From a checkpoint of a small transformer trained on Wikipedia.
Size: width 224, 12.3M parameters.
Architecture: no biases in attention or MLP, tied embeddings.
Training: a variant of Muon for these matrices, 343M tokens, 10465 steps.
MLP neurons of a small language model. Each row is named by its layer, matrix (up: input weights; down: output weights) and neuron, and shows model dimensions 48-143. Each number is 200 + 20 x the weight over its row's rms, rounded and kept within 0 to 999.
After each neuron's rows, "fires on" lists the tokens most often at its 100 highest values on Wikipedia text that the model never trained on.

L15.up463,199,198,204,209,220,175,194,234,215,216,202,193,144,177,212,216,213,200,187,198,185,217,214,163,185,182,224,165,205,193,158,205,191,217,197,188,210,167,175,210,190,173,169,200,182,173,192,183,194,213,220,179,192,191,186,225,208,172,230,181,199,208,184,192,190,216,196,208,209,186,233,189,228,197,189,203,184,204,202,221,211,205,202,196,207,167,201,205,205,226,239,214,172,152,145,139
L15.down463,211,213,203,182,210,169,179,195,240,206,210,193,191,214,147,221,224,211,166,231,230,204,199,157,204,196,206,189,192,178,196,207,218,201,192,185,170,197,170,219,177,201,177,184,193,204,208,167,198,214,232,169,192,206,192,201,233,185,187,203,163,209,214,212,207,215,202,193,229,184,209,236,219,208,152,199,205,211,175,217,210,210,217,221,213,230,194,175,228,183,198,188,211,188,166,195
fires on: "e", "o", "a", "s", "es", "ers"

L15.up412,213,201,191,163,191,203,208,202,184,236,186,185,156,196,222,199,181,214,201,197,244,186,229,231,204,213,178,177,182,218,195,179,213,191,221,173,235,217,173,198,200,183,195,198,215,181,211,180,156,188,181,161,218,217,203,183,204,211,219,195,237,206,198,217,217,226,191,210,176,198,202,189,181,219,187,181,207,173,227,241,204,246,216,186,178,182,187,204,219,199,177,174,225,193,215,212
L15.down412,170,207,179,211,236,170,219,181,195,177,201,196,221,200,145,156,186,215,231,203,216,199,205,198,164,225,197,206,216,240,191,196,203,179,172,212,167,167,218,227,232,206,172,192,196,205,202,195,240,194,207,194,165,183,209,178,195,171,177,219,224,191,222,231,243,211,193,160,217,214,198,203,213,222,205,198,188,175,200,208,202,166,197,206,187,201,189,231,186,232,184,202,194,205,185,181
fires on: " It", " which", " and", "ly", ",", " it"

L12.up673,195,237,198,180,199,192,210,177,196,215,211,220,165,179,207,216,197,184,199,217,233,184,223,194,218,145,191,182,224,213,179,221,194,214,204,184,189,207,216,206,188,185,195,219,168,165,189,185,173,221,196,185,187,233,239,222,271,195,219,192,205,193,192,173,177,183,165,262,202,182,195,203,207,197,215,196,204,249,181,220,196,181,188,204,195,181,193,215,208,208,182,190,197,214,190,198
L12.down673,234,167,220,167,216,192,182,217,187,207,221,162,222,230,205,170,206,186,174,210,217,200,208,216,174,185,176,229,216,219,229,201,202,202,190,228,203,222,190,209,186,236,205,194,213,220,169,228,192,181,151,166,226,192,221,226,183,197,217,192,231,216,189,165,218,185,224,171,187,192,214,198,228,205,198,169,203,197,201,195,198,183,233,193,217,204,211,203,204,214,185,189,194,237,167,207
fires on: "ial", "al", "ret", "in", "g", "ual"

L15.up408,226,183,222,245,184,220,192,222,166,194,187,202,231,203,226,213,191,216,191,165,197,222,195,206,199,183,189,196,184,201,185,192,223,168,180,213,182,212,243,199,183,201,208,212,233,180,236,163,183,193,178,193,172,186,204,191,209,199,238,211,227,174,206,191,205,199,187,187,197,209,226,228,239,222,196,210,238,213,202,224,164,202,178,211,208,219,173,199,207,226,197,215,200,205,210,215
L15.down408,214,205,194,186,206,221,220,212,204,236,203,240,233,191,172,146,215,213,209,193,201,212,137,230,184,187,218,183,196,222,229,215,195,182,220,177,202,192,181,165,172,208,219,176,189,233,197,216,198,217,207,191,198,193,203,235,178,192,193,212,183,210,227,206,166,210,218,214,196,201,210,214,174,179,236,210,179,209,209,170,197,222,199,198,231,237,176,184,213,182,163,232,188,173,190,190
fires on: " T", " o", ";", " O"

L16.up91,168,232,193,209,206,170,174,227,214,168,208,185,188,171,231,227,222,192,227,209,174,215,198,215,195,198,238,229,187,204,197,181,172,180,183,188,182,225,222,215,183,197,186,204,180,179,179,220,177,209,174,201,210,211,178,178,178,174,196,191,214,217,171,202,183,203,201,185,157,162,199,168,168,201,172,227,198,168,165,220,229,196,195,192,214,224,205,199,206,166,193,178,183,208,185,216
L16.down91,199,170,185,210,165,188,175,197,230,234,230,207,190,203,227,201,223,221,182,169,218,187,198,172,188,213,214,182,195,195,194,231,179,230,210,205,192,166,246,235,206,188,204,209,215,188,219,184,197,185,201,228,196,198,189,225,157,202,207,219,184,221,212,189,188,224,202,189,202,195,183,196,231,216,202,228,204,222,156,179,181,222,202,209,201,214,199,152,184,209,192,201,257,191,179,190
fires on: " L", "re", " J", " D", "iz", "av"

L15.up123,215,208,218,182,185,198,161,237,216,212,233,185,188,201,208,205,222,184,214,202,213,209,203,201,216,214,181,192,160,194,206,185,192,154,186,203,199,198,189,236,231,214,184,178,189,206,196,199,176,191,205,209,188,218,218,188,161,208,207,186,208,195,179,217,210,199,195,193,208,189,230,183,188,169,190,231,170,189,187,209,234,177,205,166,197,183,191,208,206,175,238,165,176,170,161,208
L15.down123,220,153,201,202,190,205,173,201,231,218,152,210,209,211,166,223,194,186,195,179,233,172,189,160,230,195,193,185,191,223,203,206,183,191,194,237,198,171,195,206,207,202,174,216,183,199,204,183,212,193,177,222,193,213,188,210,175,196,166,200,237,189,197,198,199,194,173,165,206,204,220,219,209,228,164,227,198,195,212,211,197,240,189,190,223,168,214,169,165,150,172,169,159,247,186,207
fires on: " L"

L13.up358,168,191,221,184,187,179,201,158,181,197,200,189,183,204,212,218,165,196,195,228,190,205,226,223,176,151,215,182,191,190,185,167,207,214,172,235,182,212,232,208,196,222,182,217,170,205,162,217,204,192,191,218,165,242,185,189,170,201,196,208,191,199,224,166,163,222,231,169,210,219,233,244,200,183,181,211,200,212,220,212,214,191,193,187,198,197,207,192,199,198,203,201,212,201,187,203
L13.down358,170,221,181,206,203,202,158,167,201,186,198,193,189,225,221,201,210,184,176,190,207,196,182,214,221,233,185,208,210,217,228,237,238,199,146,242,171,169,189,195,224,163,197,218,190,194,212,181,219,170,228,195,235,220,202,237,210,165,167,252,206,216,227,201,230,173,198,185,232,178,194,233,184,212,231,237,223,184,198,202,205,228,172,212,183,193,226,204,198,198,225,202,199,207,183,217
fires on: "2", " p", "F", "A", "B", "4"

L5.up214,184,217,204,190,214,221,222,221,251,179,171,218,155,202,192,230,169,190,212,175,219,228,194,186,165,214,233,227,186,184,252,206,222,197,173,203,193,194,224,236,232,211,192,201,184,215,219,220,198,194,207,210,187,200,196,205,192,190,216,213,180,208,222,189,211,191,188,183,198,195,201,204,197,197,199,176,192,234,226,189,172,179,174,190,161,214,197,204,224,221,213,164,176,179,203,196
L5.down214,220,184,215,211,198,219,192,231,236,184,205,182,241,178,183,212,201,171,206,212,219,169,207,194,212,221,195,169,186,176,199,235,244,163,212,202,195,230,199,198,204,226,215,223,169,164,181,211,201,198,200,243,210,171,206,217,200,209,209,204,159,207,212,214,218,164,207,218,201,199,217,213,205,196,214,244,206,188,209,178,191,166,192,204,222,202,203,198,209,200,211,171,194,186,216,234
fires on: "===", "==", "ad", "o", "'s", "id"

L14.up169,206,181,199,181,185,205,213,220,176,187,229,196,150,185,188,192,159,175,197,200,190,186,196,242,219,184,204,181,232,222,212,206,162,233,165,175,225,215,193,235,174,215,167,192,189,190,170,202,185,194,203,207,205,211,211,197,183,190,170,190,182,216,174,199,180,199,199,198,187,190,223,203,186,192,194,204,221,181,198,186,196,231,251,182,199,191,205,242,167,186,176,202,214,179,213,225
L14.down169,227,176,200,181,190,201,167,224,221,190,176,185,202,198,191,180,207,180,170,229,195,198,199,204,206,177,216,185,237,207,173,233,244,196,188,223,221,219,187,182,192,225,202,219,198,175,202,195,221,237,182,212,210,245,194,193,192,158,167,185,212,188,202,154,149,165,234,209,199,183,209,208,224,184,221,247,240,200,191,226,187,180,219,174,163,200,175,197,204,178,204,220,202,203,203,228
fires on: " ", " ass"

L2.up656,220,209,202,203,209,202,232,202,242,213,182,226,153,213,205,200,202,181,230,184,184,191,210,196,193,186,228,203,184,210,228,198,197,213,200,199,205,200,214,182,202,221,200,196,192,212,175,215,208,179,212,185,206,176,198,192,199,218,228,203,175,220,220,212,210,211,227,185,229,219,211,234,215,202,192,200,173,227,197,218,201,177,185,201,171,221,189,227,128,185,181,215,220,185,206,196
L2.down656,180,189,215,232,191,219,228,227,236,177,173,162,185,195,190,196,201,160,239,198,202,199,192,185,212,210,218,199,217,232,202,216,188,166,192,179,219,166,185,198,172,210,198,177,202,174,190,193,197,182,212,172,205,202,187,152,184,194,201,216,202,211,231,203,221,200,241,163,219,235,209,240,206,206,188,186,167,242,199,224,174,226,207,172,169,185,199,191,168,186,215,199,173,178,217,219
fires on: "==", "==="

L12.up34,215,177,236,218,185,210,210,219,212,219,163,209,185,202,166,180,185,205,197,209,198,209,216,194,153,178,180,213,174,184,182,181,210,250,212,225,202,194,207,235,148,167,175,190,216,195,193,183,191,229,187,226,183,169,181,187,205,212,187,189,190,207,177,168,177,223,201,182,202,241,198,222,190,177,256,211,174,193,230,220,231,200,206,168,190,211,183,188,167,219,207,207,189,174,190,209
L12.down34,209,200,178,217,202,185,203,218,233,192,189,240,181,184,179,210,184,174,211,191,209,222,195,188,188,195,203,200,221,264,209,185,241,223,242,194,189,179,191,219,205,216,207,196,222,199,220,223,181,206,206,217,194,187,183,159,186,189,226,189,151,189,197,204,229,174,212,192,185,224,206,182,183,214,157,212,236,230,186,233,186,171,219,208,216,171,187,180,148,209,208,196,212,180,197,168
fires on: " of", "al", " ", "ie", "en", "o"

L7.up232,212,173,200,191,216,166,204,228,204,185,190,185,211,216,198,211,207,170,212,204,167,197,177,178,185,186,206,201,214,189,190,207,209,199,171,200,205,216,192,198,197,213,186,175,204,163,187,213,214,212,193,231,227,201,199,218,213,180,209,197,223,214,190,197,161,194,198,233,234,183,157,224,184,173,211,211,216,199,208,201,240,213,218,220,208,211,226,178,201,198,192,187,180,177,245,186
L7.down232,214,189,236,200,232,200,199,211,183,196,203,219,210,226,204,192,171,224,240,196,210,200,186,178,173,189,210,171,216,210,189,190,223,211,206,166,226,191,192,205,196,214,208,213,209,208,221,210,194,167,211,183,156,198,191,168,166,203,194,174,217,181,183,199,243,203,185,170,155,168,192,189,213,179,209,196,210,208,175,184,203,201,188,176,201,230,204,189,217,205,227,236,212,189,170,232
fires on: ",", ":", "er", "d", "istory", "l"

L4.up379,201,166,222,165,194,189,187,209,183,257,172,214,191,211,195,202,203,236,191,226,193,246,194,195,191,167,218,204,220,167,210,170,159,213,204,193,219,180,206,144,182,196,179,186,231,178,186,207,225,187,199,188,191,168,181,210,192,200,193,207,171,187,215,227,174,205,215,188,209,189,175,222,157,210,200,185,167,182,202,204,202,227,170,212,192,193,199,195,203,196,173,209,222,170,203,195
L4.down379,203,227,154,229,219,191,183,225,205,204,217,192,211,205,205,163,189,200,203,216,201,234,185,192,189,179,208,172,209,192,153,208,184,210,203,162,182,197,202,193,205,199,171,187,184,174,222,178,195,195,215,222,174,228,226,208,197,232,214,214,199,239,202,218,201,213,227,170,204,216,189,203,165,205,229,159,198,167,212,185,210,237,169,241,192,180,223,181,183,198,208,212,221,214,180,210
fires on: "ish", "t", "otal", " offic", "lish", "'"

L15.up556,227,186,228,222,192,190,204,197,206,161,185,202,174,191,201,215,199,178,191,192,192,208,214,196,193,201,229,190,198,165,199,208,201,226,166,196,224,200,187,225,176,205,175,184,200,168,180,203,216,193,200,245,219,189,223,165,209,207,190,185,211,175,208,190,191,216,202,173,203,229,187,193,217,189,188,227,218,193,256,183,167,190,206,182,195,185,176,201,193,205,202,184,226,169,221,197
L15.down556,188,225,164,218,204,193,218,193,216,198,225,203,189,212,223,178,197,196,180,183,218,205,168,152,199,178,182,206,198,189,213,216,218,217,188,197,235,226,182,191,176,236,216,181,185,195,189,232,186,184,187,231,205,226,189,205,216,201,199,200,196,197,194,168,195,176,195,185,200,208,213,207,196,185,188,204,267,190,162,172,176,216,219,189,175,185,230,177,204,204,202,206,165,187,195,201
fires on: " ", "ess", "lect"

L7.up119,189,175,205,192,192,173,183,207,210,211,207,177,205,191,197,205,196,189,218,190,194,214,188,193,194,199,199,185,160,154,239,206,207,235,222,193,177,200,194,197,213,183,174,182,232,204,219,224,194,217,192,220,210,245,184,200,203,187,218,199,226,239,209,202,230,212,224,190,207,231,214,213,191,195,222,186,201,174,224,174,201,166,223,187,200,212,177,243,226,174,185,175,238,184,212,197
L7.down119,220,206,207,193,228,160,211,186,201,173,205,194,208,191,212,163,197,219,164,200,232,155,181,195,214,202,222,179,212,215,222,173,217,177,200,229,188,232,211,185,224,217,197,221,190,206,176,154,207,214,201,173,192,154,192,189,223,185,215,215,204,183,233,205,198,199,170,180,203,222,208,233,150,203,179,192,198,183,208,235,210,216,171,216,204,222,220,220,217,160,225,160,230,184,150,180
fires on: "y", "d", "oy", "om", "ootball", "re"

L14.up268,210,193,224,193,225,186,189,211,215,202,200,217,188,176,202,230,180,202,207,185,192,219,224,165,186,192,202,203,207,226,166,176,185,202,173,164,189,201,222,207,206,215,176,218,198,213,209,194,214,224,206,171,205,192,215,226,185,226,223,213,243,174,176,186,185,207,170,191,178,235,209,224,194,189,198,162,171,217,217,223,206,177,186,180,220,221,178,224,175,230,212,214,171,195,193,161
L14.down268,194,219,219,228,194,178,241,193,195,193,197,192,170,205,200,184,231,222,163,196,194,220,210,184,182,179,220,190,243,195,187,186,225,226,192,193,183,202,190,189,211,194,211,187,194,215,188,204,202,192,191,190,180,199,169,197,210,232,175,221,199,225,222,186,215,218,184,204,189,164,215,187,201,213,201,196,185,232,183,175,194,217,228,223,186,173,195,144,227,155,212,193,190,168,203,161
fires on: "o", "a", "et", "l", "e"

L14.up588,207,192,213,193,206,185,209,195,219,171,181,180,218,209,221,206,188,185,203,194,221,214,227,200,166,212,206,183,174,162,219,225,179,188,212,178,198,212,173,221,223,151,199,197,180,190,181,226,195,221,225,174,217,219,226,201,194,184,213,206,239,187,173,162,221,212,173,216,194,199,200,232,190,197,213,191,186,226,225,189,187,187,219,182,197,198,193,177,174,187,215,214,185,190,160,202
L14.down588,190,208,179,185,194,168,145,226,231,200,231,197,192,203,162,165,209,197,206,214,214,177,189,212,216,242,199,190,229,203,223,153,191,145,207,184,234,229,160,197,255,180,226,211,188,196,181,209,209,221,202,172,189,220,205,180,165,198,229,176,215,209,190,188,208,229,190,198,216,171,184,192,237,185,213,194,186,213,190,183,224,179,193,224,205,189,197,203,191,172,207,213,209,191,155,217
fires on: " l", " L", "l", "L"

L16.up204,219,202,183,175,209,186,199,220,213,203,228,216,162,192,185,223,229,184,194,186,189,224,220,177,197,164,200,189,162,179,203,203,207,181,182,193,188,185,171,186,198,203,183,184,193,182,208,172,210,198,218,170,202,197,173,213,198,205,223,201,181,214,226,210,172,211,194,207,203,202,247,213,163,187,186,184,235,173,206,264,210,193,211,173,219,193,237,240,209,198,207,217,162,162,187,201
L16.down204,219,189,206,221,212,203,213,216,227,234,205,195,223,216,168,234,187,234,158,213,195,172,216,190,164,184,189,170,181,205,177,190,190,207,227,228,201,204,161,204,183,203,156,216,184,201,199,176,190,190,192,156,190,190,191,202,213,201,191,213,189,201,197,175,179,208,186,203,223,215,219,215,235,190,175,231,179,221,226,202,195,214,219,210,237,207,181,213,213,238,201,206,166,212,158,197
fires on: "ents", "ers", "otes", "es", "e", " so"

L15.up788,214,194,229,212,188,205,182,205,208,175,215,237,176,220,199,202,228,216,249,201,233,232,181,188,203,222,189,182,231,196,221,206,168,205,200,209,217,194,180,227,199,172,227,188,228,204,193,199,202,194,226,190,203,225,218,170,201,208,187,203,267,183,191,167,224,241,187,183,148,190,181,203,191,202,198,198,184,203,207,194,227,187,223,174,197,251,185,218,150,205,225,177,172,227,179,170
L15.down788,161,207,195,217,203,200,172,242,227,192,174,199,193,189,168,189,197,170,169,179,208,193,202,213,235,192,205,202,179,228,197,232,164,194,179,155,187,227,212,212,222,213,197,216,210,211,200,191,222,188,229,195,224,206,225,188,217,193,241,192,183,198,197,214,243,192,187,172,194,152,220,174,190,189,239,182,174,193,202,176,188,199,186,212,197,179,202,181,188,208,197,180,161,187,201,210
fires on: " l", " L", "L", "l", " Le"

L5.up822,217,136,225,204,161,202,167,229,198,218,163,215,203,186,164,216,197,216,235,206,222,162,203,163,162,241,189,207,211,184,231,210,221,176,226,216,239,181,189,200,209,188,197,208,204,164,202,227,204,246,195,187,190,187,203,197,217,180,193,210,216,218,203,190,205,208,211,176,198,221,236,205,193,221,214,223,204,196,210,182,193,220,201,210,181,211,177,210,207,184,192,185,181,185,217,187
L5.down822,189,226,155,209,202,223,214,146,212,221,206,201,226,200,226,212,211,175,191,172,223,189,182,204,223,201,227,222,174,213,218,196,205,189,191,214,172,237,192,172,206,186,197,193,206,194,187,204,237,206,158,194,185,200,204,162,193,203,176,207,208,166,216,205,185,185,177,206,208,238,154,184,192,148,181,206,198,166,191,199,188,224,205,172,208,187,191,186,248,197,177,228,248,190,207,200
fires on: "ay", "re", "ies", "s", "ied", "y"

L5.up157,225,211,133,214,200,167,210,185,210,228,204,204,233,181,209,226,197,208,193,221,203,200,143,210,204,191,182,171,205,225,185,227,225,212,205,182,189,189,212,233,188,213,191,200,182,191,209,192,189,189,172,203,190,195,233,212,250,211,229,224,192,207,169,209,235,219,197,208,225,186,174,203,194,189,214,208,209,176,183,193,183,171,168,200,199,179,217,196,208,195,180,191,205,218,216,198
L5.down157,192,194,208,177,180,183,219,236,173,195,168,232,203,199,214,176,200,185,185,153,171,173,228,169,188,193,187,222,212,189,216,218,181,207,206,197,210,182,180,163,228,209,198,213,215,223,224,203,167,223,196,179,207,206,175,191,183,179,200,206,193,214,211,198,156,189,166,203,194,208,187,205,221,223,197,194,203,181,197,204,224,223,210,192,216,166,161,207,223,194,208,167,226,200,163,192
fires on: "e", "al", "le", "en", "l", "in"

L7.up704,184,199,180,180,184,145,230,187,220,201,228,193,188,241,176,190,215,175,221,194,172,200,186,226,181,169,191,206,200,190,194,217,178,180,217,200,191,195,214,239,221,179,180,192,178,148,207,227,208,178,237,206,212,204,162,208,243,201,206,190,200,172,152,191,193,203,224,243,243,213,181,195,226,209,235,226,212,220,193,181,228,235,231,217,171,182,146,225,185,206,218,181,197,201,222,234
L7.down704,197,190,201,204,202,186,162,216,195,184,195,207,210,213,213,213,200,221,196,206,196,205,199,168,200,181,209,216,208,223,205,182,191,158,184,229,164,203,199,175,174,231,232,215,209,196,197,187,207,181,144,170,184,215,223,241,175,188,198,192,199,193,226,231,228,211,206,218,183,186,218,210,175,236,194,191,160,220,221,176,206,172,215,197,190,191,213,192,216,212,158,222,166,238,183,188
fires on: ":", "s", "let", "er", "od"

L2.up537,168,184,174,213,162,213,189,191,188,228,177,235,201,196,213,205,213,195,197,188,200,216,190,166,181,223,201,213,222,189,254,178,185,200,188,219,199,211,187,209,151,183,225,220,220,193,217,189,181,185,194,222,199,193,229,190,217,184,170,179,208,180,225,200,216,203,206,194,179,196,243,184,196,235,207,170,188,214,193,237,183,227,261,188,202,210,207,212,218,228,202,220,217,187,208,203
L2.down537,208,245,204,212,193,214,192,186,194,174,201,208,184,185,216,226,200,208,174,194,196,185,202,199,210,183,198,184,194,193,212,197,214,222,149,206,188,218,192,193,198,235,178,185,233,209,196,217,248,235,189,211,175,187,171,220,208,208,161,197,209,183,188,201,182,195,193,217,222,219,208,233,174,215,185,182,186,230,227,173,175,210,195,182,218,178,217,224,198,192,210,204,200,201,196,185
fires on: " ", " /", "-", " record", "oss"

L12.up489,224,201,223,193,233,177,204,188,188,173,180,194,205,183,218,190,182,201,195,180,190,200,179,213,199,179,184,166,199,193,211,184,189,162,199,222,162,168,229,212,221,205,198,199,203,211,187,192,230,200,216,213,181,239,212,231,216,190,229,231,208,195,184,190,201,206,193,184,189,200,211,190,209,216,205,231,211,204,145,202,197,212,194,197,234,227,209,183,171,204,179,216,180,207,189,180
L12.down489,228,201,205,177,194,171,172,224,191,224,228,229,193,173,183,198,201,230,211,204,206,220,166,202,229,202,211,207,207,207,185,236,211,176,182,235,175,225,232,177,187,225,211,192,182,181,212,204,224,246,209,192,207,198,200,194,182,201,247,193,206,217,208,196,205,183,227,213,204,197,208,229,192,220,221,222,194,195,195,184,172,223,174,191,235,196,166,193,210,197,197,175,216,170,215,205
fires on: " to", " o", "T", " T"

L14.up324,153,215,204,213,193,171,201,160,161,171,191,216,156,207,216,203,200,200,177,194,207,158,190,192,202,191,200,182,204,195,222,176,190,177,177,187,242,200,209,204,183,176,206,217,229,206,200,196,187,205,203,195,200,188,212,147,213,182,217,227,208,189,197,204,200,203,173,197,201,205,189,181,197,205,185,209,215,183,228,200,194,214,226,199,221,188,206,223,225,193,191,169,198,160,248,213
L14.down324,220,229,172,211,202,183,206,235,237,180,191,186,209,205,197,178,181,205,178,198,192,188,186,175,174,215,213,208,194,168,227,198,171,193,237,211,193,199,208,189,209,218,186,196,182,227,202,210,212,183,169,189,206,200,213,223,168,200,210,147,227,180,205,174,213,199,200,193,182,207,234,233,208,180,203,161,164,195,186,199,183,172,159,190,188,226,156,202,186,226,216,192,202,217,164,158
fires on: " which", "a", " and", " where", " name", " that"

L2.up193,221,160,264,212,205,199,203,227,217,215,194,203,188,232,219,205,202,228,237,200,161,176,223,204,219,221,204,208,184,187,217,208,192,181,218,197,192,206,221,213,163,218,180,171,186,193,239,215,215,171,169,180,220,158,211,175,197,190,170,237,173,172,208,232,193,175,221,228,206,215,221,194,191,214,184,217,178,207,208,219,239,222,194,174,213,211,186,223,183,216,204,234,205,160,182,172
L2.down193,225,223,211,189,213,205,190,209,206,204,168,228,183,203,210,201,196,198,196,188,186,187,187,186,179,204,185,194,192,166,210,198,224,186,175,217,161,214,148,231,188,234,217,190,186,192,243,214,202,170,236,151,195,179,206,198,190,177,186,249,184,177,212,207,180,191,214,197,219,191,167,203,193,237,203,253,166,199,220,189,214,206,188,155,200,203,198,209,217,196,185,187,204,191,203,191
fires on: " sp", "sh", "}", " Sp", " ch"

L2.up576,219,172,244,177,203,195,219,181,198,193,168,198,227,213,197,202,191,195,185,206,222,220,206,211,193,179,203,205,204,170,213,210,188,160,199,200,197,196,187,213,164,205,191,186,201,161,194,196,174,185,173,190,196,195,210,179,191,185,230,180,218,179,212,231,217,193,209,194,229,218,194,216,176,232,237,212,197,233,189,225,214,213,185,178,179,198,179,201,210,164,195,241,237,162,189,212
L2.down576,218,217,204,177,202,208,201,218,217,208,203,155,224,188,222,167,193,206,180,187,263,238,183,170,212,182,160,195,200,184,200,209,165,190,162,150,170,164,189,210,159,178,156,205,199,198,196,220,197,172,184,192,170,179,223,222,170,173,192,197,204,191,197,187,217,194,205,183,217,206,174,209,155,220,240,194,216,207,223,200,180,210,174,201,212,202,245,193,202,176,201,213,231,184,190,186
fires on: "ish", "ican", " ch"

L4.up668,225,238,236,208,180,204,185,211,228,212,211,199,198,188,189,188,194,181,240,203,238,216,165,191,230,170,219,209,187,172,220,213,254,214,166,181,163,180,225,208,217,193,178,226,177,203,219,208,180,212,195,204,208,194,188,215,203,196,194,219,173,169,198,191,225,196,219,189,206,193,215,195,184,175,217,225,188,216,239,232,186,212,182,202,217,209,233,208,183,211,208,207,215,220,204,223
L4.down668,202,176,235,207,170,249,195,226,262,202,193,195,193,191,182,220,203,181,246,201,225,174,212,207,226,190,180,233,186,186,208,191,199,189,182,216,177,189,199,185,210,176,192,207,188,193,211,252,238,218,178,212,233,210,186,217,191,210,220,217,149,193,201,209,193,214,218,181,185,194,202,207,222,184,176,218,171,183,190,192,192,203,184,157,182,199,247,206,155,208,190,195,202,191,223,222
fires on: "==", "==="

L13.up681,185,189,167,179,183,189,178,205,210,193,222,218,193,191,216,208,192,172,194,195,230,220,202,146,191,158,212,206,216,182,203,215,178,175,169,188,207,187,203,236,188,208,226,196,193,201,216,172,227,217,196,172,199,248,214,227,189,204,217,185,221,222,190,161,242,203,227,217,226,219,213,184,223,204,225,197,226,229,161,236,184,203,192,184,176,162,199,225,212,205,188,199,209,181,181,187
L13.down681,214,207,197,192,228,210,208,208,195,228,202,189,223,196,206,203,203,190,174,199,232,210,191,187,211,145,196,202,197,176,222,192,224,212,195,217,204,184,209,196,219,169,192,201,174,195,194,220,205,166,205,245,206,206,188,198,195,188,183,167,164,215,208,183,203,207,235,197,221,163,217,202,185,204,166,204,206,159,206,193,195,189,201,181,207,168,210,213,181,209,207,227,235,192,199,208
fires on: " ", "er", "al", "in", "o", "O"

L2.up531,202,198,179,181,211,238,189,209,182,198,231,175,210,210,209,215,199,200,238,205,221,204,214,194,197,234,175,245,204,210,214,227,195,232,229,199,198,191,210,225,209,203,192,193,208,208,209,205,202,184,181,180,181,196,212,172,204,189,182,219,224,165,215,235,230,199,201,185,209,205,187,210,219,230,213,156,191,216,208,165,209,182,231,192,182,240,240,177,178,216,224,160,205,208,225,217
L2.down531,216,199,155,197,185,238,194,191,211,200,226,181,211,197,188,218,204,186,210,182,197,223,237,206,178,245,184,224,207,206,211,233,181,200,221,223,190,185,198,213,204,205,204,170,183,220,190,257,200,182,198,221,184,225,206,195,215,212,190,210,187,193,213,218,221,207,209,193,198,219,183,227,219,199,209,165,181,233,218,214,188,215,221,205,202,226,209,184,169,218,246,177,190,213,210,191
fires on: "pl", " pl", " Pl", " •", "-"

L15.up186,210,219,182,223,197,246,218,198,191,183,196,192,177,177,189,184,188,227,171,149,209,204,203,207,195,196,201,191,195,216,156,236,165,204,212,185,203,231,194,199,242,190,195,235,201,240,187,244,215,168,210,232,201,219,201,174,184,235,227,201,216,196,207,226,203,183,194,200,191,206,200,171,172,180,198,170,214,205,226,238,193,221,156,204,226,197,212,152,215,205,227,212,196,177,202,208
L15.down186,199,193,224,222,177,221,233,227,226,164,195,186,178,203,232,189,213,213,231,185,192,162,217,233,198,216,206,180,170,202,188,198,189,194,190,219,208,164,176,212,166,198,193,198,194,212,226,171,215,166,200,212,190,217,232,189,215,194,204,135,167,210,212,208,182,205,162,195,187,207,252,166,206,203,168,208,232,220,215,199,210,190,202,194,209,208,208,200,227,196,178,233,200,215,192,173
fires on: " is", ":", "b", " ab", "′", "f"

L4.up559,206,219,186,178,164,192,200,195,201,179,196,167,202,205,185,197,180,190,206,216,181,227,199,180,242,229,221,220,194,199,206,207,210,209,218,219,179,185,143,206,212,177,197,195,196,174,228,220,206,200,197,217,213,225,181,181,204,180,172,208,220,186,185,202,194,197,204,210,174,207,196,206,209,236,189,172,197,236,197,197,183,167,216,204,218,227,246,210,210,219,212,177,207,208,212,232
L4.down559,223,221,211,218,214,227,212,219,202,207,228,209,219,202,168,192,193,184,196,220,203,191,220,172,193,223,206,198,236,201,187,207,220,228,196,226,195,185,192,202,177,193,204,222,196,192,195,247,203,232,188,192,221,185,166,211,196,200,206,201,220,203,206,207,175,206,177,230,183,216,186,203,201,252,202,175,223,223,196,218,170,194,198,236,262,225,221,215,216,227,233,144,215,221,177,209
fires on: " •", " Count", " /", "-", "%"